Part of a small language model's weights: no biases in attention or MLP.
MLP neurons of a small language model. Each row is named by its layer, matrix (gate and up: input weights) and neuron, and shows model dimensions 96-223. Each number is 128 + 24 x the weight over its row's rms, rounded and kept within 0 to 255. Numbers have three digits each. A neuron's up and down rows have the sign that makes its largest values positive.
After each neuron's rows, "fires after" lists the tokens most often just before its 100 highest values on Wikipedia text that the model never trained on.

L3.gate693:107123150142118124124131142123141119111107141139116155124103093155135100145136134100160113086131136131142082100179117100103124143087144106124179111154162122122125170071149159123131160150129126147099168128133141128077128121142120114124148093103131131130121142123122150135139111135114135098109125134136111182177129209134155153096171128138134133130147143131160102112159135163143123139119
L3.up693:146137162138125149140097165144079128106090136140143129094134103128111104111108127101087147152132140145128120144152112142100151149116117087145142157123127142131143064105128116119136128133121139136139151114143138143095114106149156081146096125096120102108111107121143126149134120107120162090101155137112157050116147186129127124157125116120094124160090138173132123143105166153107191110143
fires after: "0", "9", "2", "8", "1", "5"

L4.gate572:138127133149102106148164138173082129163106098091130117112157166134135190088116095113124142129142129195124107106135118147114094115111126116052150169129132115153123132128161069146119078123147175104126100129098139172087132140120148138113116118133145110115172149153127134112134172109146100087156101114127141120115188160118146127109129159169108143140109111141104115123096123095071113134164
L4.up572:140119145165154144122181142139129124115150110161111125106139109129119145133117100139137115162145119126130132097170174155138093122109145114120084129108128109132130066102168127128093125162129187106142097131148071148138082140102122096102128119165117166140120129161074124151107162107106150090131126146131113118111164155141130120111108122121138125126146159156054143099127120111158158128160
fires after: "2", "3", "6", "4", "7", "5"

L3.gate83:104137184168147135134178145101092126120101141150088144111096100145146137117133143137088097112159154148120153141139162110125062118142117103152113101142159113124148144124129134063117128142122113175106102113150096105141123141120108118121141131146153158142134161139168140145133135105141150140148146090119155146159124113150110101128129135099124117115178137166157103088126149150190111121137
L3.up83:135158118130120106141143121144113152108151136149154119156114150120148168152125162108097115177119092134101090076166159143121151052165154111115099134152130119124125154151154116133089108139116145104137138128122138113105140110141137101115124160136136112113104128106078114131124175091130145085117141130131136111156152112158139179133141139108149121145135104141103094108127126180123118143164
fires after: " In", "1", "2", "5", "6"

L2.gate637:092093108125126141107146136122127133105164084115108128137109102134154117146165119109112134075181131136127098138080109112125139123088134128144139093120148145104127176159150086127171126165183058187109114110105122121125137101141157135121109120120126107096141106169114099131119085098140127099126140160116159126113125154140093134170106168125110180104145131161098117122156102156173160101138
L2.up637:113117139157127127130120132142114130174102135126131123152167135105138119108144145132126127127172129115099140227132138133154084097166130125144110174137143138121123210131113170113171154105100152148156136148077116092132113132149120112127104131143137098150137138129139142152135115120145146109155132113106166134145142101100151122136138147096078101109100129133143143139137096163124176127192
fires after: " the", "The"

L4.gate324:139120143137101110111116123129134154116096132138125124097103129144132144100135098092121115117109101128123168111149150119132161127148131108146155127133141148135143109129162081112162088093119163147140157077160173129170126119052112181082106091135136141139121122081119100120153121069097148029122117144117159106149146113090143170112132157131130115135160134152133117091144135117140132149154
L4.up324:117141095106150127118127119117166102135156133103100111166105113129109156149127092080104139107105121113126177132098082092071144108150147145135099156123158141119104103155157092130126100140118096148100143146123169124080144111120111120083114142121094143149097121142109123171155122125109167126089119105096121112127130134139127123097102169176095148104114110143111193129113158132114140149179
fires after: ".", "8", "7", "1", "0", "2"

L2.gate205:125131111147072158151123138139170132108072138131140141136107119100182123106134097041138127130161123159110098142126145143126099118179123098167082110135131141122113130110089106134192125135155118132098128102144099140122127151101125160099133104115128105167124127133149117092122132124147104141132143146116125151127163148113120164109193188128152150111118133139141155120140151088105098123095
L2.up205:171150106136155134156130133110143120113112139151133156106152161130156121099143132136161144132145153180123061185113123174110099109134178131173116139139108143120144160117086154137103112145103136094139155140143107114093168110155141150131111097118144153131083145125158127080159148118108137176161137146125123147148114124128131133103112150152100131079109147072109114111146090094121108147110
fires after: " |", ",", "–", " (", "\n", " "

L3.gate506:106103147091124122159121102137130102113148149118099123118120088127124139148152162130172125096115127163116148125139124056130071123104109126085120133135151103129125077117116148076173138115146167093096124114184177107097156153146117161150159180143156156115141121159128164158113157130105121150124114122095107133142180145128140141174171142124174128125122153146145118092172138138131139113122
L3.up506:096076139128145110148109144139094150092117123099107126121151135100084119122088125117176088110113114146109147163168129093127124126102068138127150109147143133132103106105129134083114102150129128109150180137133184124088104142132121117138110165158160166079149103147151133111126114153105127105113105152146108113132134116127120110144115157169119150132148177111188117110158126106099149091149
fires after: " the", "0", "9", " Los", " New", " a"

L2.gate545:135117110124132119125112135120113152140141139109145143145102116108132060085108219105112129144112085127104150129131137113115142142159078129096110128106129138143120188094139120146107152150135131141195119139160122161153152083138150159139091130153118120112154147143187126121141146137121109149116119130118126122145171150160097146149119151132129130101127136155153114105113085136094170109154
L2.up545:160132120128139118096138185117104149191129160139130147157122127109126156116151145097121156153127119159143137168102095075111143119195136115156148116154137107092118131106114154138128135127113201155143141116109142101161105101194149136099116118132128061129141128095130119126138145125089103101134098130172158120113137115096144137093114080086087160114123132101122142100141123153119123124150
fires after: " the", "\n", " The"

L2.gate307:088145123131098169137132090150169098108137143142149131157111115174167111120130141156125084111114138073143116103151082126105169158151117138174109170148171183111103122135135096129150104176147079126102129107096122128136109112123141148145156118124133139153134118132098125101106143104150137101144088178113129121104113151140135184135201088123148125123122110148133145098136143117099096120126
L2.up307:150150109146072133067163146111154125132120169119151095151098112125115078148118146134181117158173096146084101089124112156169131157145113130132145151151112130177121108136141124128134137134137096124101122122138110138129087130159099180116165119113117131110126106118105113141116122095123104149124139169066145152147122156129123158102130108146131147119126132103119133135162170126155115137118
fires after: " ", " |", "0", "W"

L3.gate510:149102116158088162114124083150086103147071114143099152113097117129119160105142086099103152124109161113140110092130158137137105115175138162138113105148144120117155157097095141088143116165145155132134153120111139157081102100110127150127090130109133138147073128150143198114133113078169105112126135125100157131092169097128124144114153145096119149120120114158109158103153160171136145115089
L3.up510:085117132135141146119159105131114126103143128148130187160132163128129131134103072114136130149113114099161110182163093086105129135137128152147101097147123137101111116110153146144155095154116164164118130094121105168120109117131120115139126141142119112160111138134135143104116127118093135128090154111116096188137090130087134099117155125111131164129094126095177108110146127130091140152123
fires after: "1"

L4.gate302:122132132184145150103156103123119125132109154163111166042102130148129118129159148141107109129115115135099180080112130066168134159102136102137132133110132093148122145140149095095103173137111113146120117099180129134122120160064152166113137142098138100186174110139119134144143131121117122155155115045129094155142111128137119139109109126100101138103105128151096119096122137121160081171131
L4.up302:108129097110127144112112116131141171110143124156159098108118138147121193168127146097114135085172122128100084109115094169115106123164169134112098133107090113142113130190136151101157175135137132145098138130124119081078117144138098164100110173104115121100178131116157162120140143140134131113139143137122144100129145146088134138120123144123089123146122117089057144121153147154100152152111
fires after: "2", "3", "+", "5", "9"

L3.gate641:129148130162100123123131111132073114109117132110160139108084142151103125110138182084160086105157131162105117111120108135145138090134146106160079160112135137122115172104097095165117148166108120144158129110174147086107153169156116168148108106137193070129094118140166103112120111122142141087114131143136089151169131165101147145141163146132131093104145110153142087105169116127093101157123
L3.up641:120115120122097140098122128125089134175120139164170149130117171135124112108155139103168105127149156133115154115107124137165108120160133094117111136113145139095082132138074068149150129167115151150156151123131087078129129154112136169123125110143155115101103133131149067110157133124151154093088104112148126161141119145100125151134124122120097129095157076145099107099126111146153128159088
fires after: "\n", " (", " \"", "-", "==="

L3.gate209:137139135085105142096114153102129126162150119161144120110133108155143177145098156086130115163201143101155130104142118130144142121102089131162098152130116112096124107127120140125111110081136108157117112139124121120154126141123102130142132146141116132131169081118133143120093139105148123135109150149090151118137138154165119120142136117124142128149154143149165099147155107103124133067143
L3.up209:137127119132120100143174097137093112130105117158153130137144105114096093142120129102156100142136138165121108110125097070119161096121128165130117117107156132136101147106139104159137103100124115146117122135102113128158145101154092111100099094116116111141136127135080158100142153138158104098127103104096164115106147164187122110130078099098116129125129141136163152164104133126091179091159
fires after: "7", "9", "8", "6", "0", "5"

L4.gate7:129133150123094124129120132138129121124124077124144153125133166109144085128134119149103164196163129136155101088095122107112112111091132084075109137126130091112162127109135086108110115098156125130142100105154103158105097109141115141132125135158130126169159099132116093166116119105152106127118133066074119150099122130157141094099154148101151169123181126135116135134125145115113127109100
L4.up7:135089085138086113156107097150078094148127138149118182113118109087104149136159106151128094129138101124120112097132112117106155143076147104122149130121143118125156114126149141172124129158122128096081114074123108135134114136116095137103098099126133127116120148175142116111138138095147154106150122137150091137111175153153136122138112146118128108146140090202159102123150139114093119107140
fires after: "8", "7", "9", "4", "5"

L3.gate262:155135113057119107109151159161134136176108149107137159144132133115125172119101068103125100119090153138140089080162135121149159138132120114127154106084158126171120153106127153140152113166144117126088116154131117138116107137097123118153160119132120149124129153160097119090095100113157085097089120119114162152151165148128123154124182133139139152099138121108146110137119143113152101091097
L3.up262:107123148091103202127123137124144146129140130160124105122088118154176112108153165156113077075155129146140143096135126165179153139150145130140083154092161097121095130089090111137103119148173127178099144101111088164108129097093112164114188131155108155132148136138147129165121159107159080139152114121118111141122088131126135116105101147128112137114142123129122119097170180171166114105119
fires after: " ", "0"

L4.gate147:112104110131101104145143161127140107139127143115047149138141144135126098143108166114121162181139146144150149095131128114100113118137093102123114134144128150114109121116154106145142107150138142133162142098153176134161102089138107101128110133138132164129150141108126099127139144099162219098111149096136115143152101102136149127045112104143128125101148159144111104148084111134122100121170
L4.up147:160087084154124145151159108153126130120158150101088105164119145129110141101127147164135110105110103110076096125109099108089160165147119094096113062136121129120107138143116076091108108139119122182144118133131111106134152110143102152145120162096121150161119166149140079140138111115153156121150135148147151115137093121086183098117119171100115124152120125168120113112129123150155113122107
fires after: ".", "7", "9", "8", "4", "6"

L4.gate417:112149139163112122116130146092101098141111127142080153137113148134190116115158101126092152159163109147109147109148135110093127131111135160128114148129121088136114081167154132112116132143135137139108161093101154089133149131111146119106087127169166167122132078144082152120171114121151135122117095144081142116148126101113128104111136113127168152145105142155112126125179102129151136137128
L4.up417:157148092106110131111104150139129156139105103124081155118154114116131059047155127140101102111111144111123112124083143109134112147122118134150132094147167142155169141148122072127121154098141167126148160147119108118105114067181136146132126145148133128163150110129144117146108145118120106145145157095120135123117172103094144146118121161115100163114122166103130131112135132116113135131070
fires after: "0", "7", "4", "1", "5", "2"

L4.gate536:105176107118113117093126175149131141148136084135167105128147136155143141123086137131114127119155136131140129117155139126101184126137123144125134156123187146130127120110179087146101125128130161170182127147165160177134091139095106077146145122139104136116125125110098109134126106156128119138085099176095174137139186096150168173124097171151162133144160130158161126153155103136137123153110
L4.up536:159098148138112143146139118109149107127109159149186142093118131173130139158159097132138135162140109146138141097148125122091179131175112113126141130133180140141120140127161138146114141128133121169176125070176119119134130121072161100152125114123099113101120080125111115138134136141133143110123129120173129108144157138140099120079114108147104116155139138144116122124063131149078156104137
fires after: "2", "0", "5", ",", "1"

L3.gate82:153124138169105098106149100125067128144139113125142109158105109136097145124112118086106144100164164092137102103144137126097122123148124140140128124108150159140135132137158148131112100101144147125082125115124128137112076119120122152158147134134161114114090138194151120113125137086106116096131133122132118217098130111138142145131143134134114101098139102142103141134126184084139111168124
L3.up82:131143117090081107122169135144096114131142113174123136153123117201172145157138103151127108124135151156126117164152138160115131118113144123192093152091156138134117190068131177116194146110131162116106134139143120088102101079108123148104135136139121090160129157103147124106124138123102119083103119136108091144163151103134112145130134170136116153151169126111115132122117154091149125150102
fires after: "1"

L2.gate511:101121127141091122144104126130074133142118135096108141121135141099115118130093105125149107126177158080127147122141116130097114107162122150130132132129100101115147110139166156123131116146148113094182119092061145182091101153117147113148115150125083162158137123153150104132141113091171183118112129109085133144152109141112089120092138156125055124117167132158116102133108139112089139133162
L2.up511:148143133074168141107128098113105140151133082085125136147131126096111158127096107150151098146155130137147128149061099114111123133123150128118112111131172108125111145128130111160109131148124116115112107131111135107149137120153085128083132154126132112186112100104109131094144172126111167117147088104117159120090106135172143110101102168086142130118129142132136136131132160170118149169111
fires after: "1", "2", "3", "4", "6"

L2.gate164:115087144116122084127100134138098140096131111106137125096159161122131208113132103137118104117144160124145158117120142102120118105107152078105163140107124130103122096130105135151120117111149140126095129099078148107128125122103126151120134136170115159121071149141122143112131125151129081078132133127143126133133158113121122127110115173100161134128162107149103146131159115140122125090118
L2.up164:111047183067144125130065132123134140135191098117111132105159112084092131125112110108175106113089157141149149102134090113123127125107137129145134135147109112105145120143107179129131118126121122104172135136127171126119111146135101139143100123117178122125105111136120092134140148137131104131098142130125138167169179119126115136109166156140112117140110128111109175133095105137140120123095
fires after: "\n", "8", "9", "0", " in"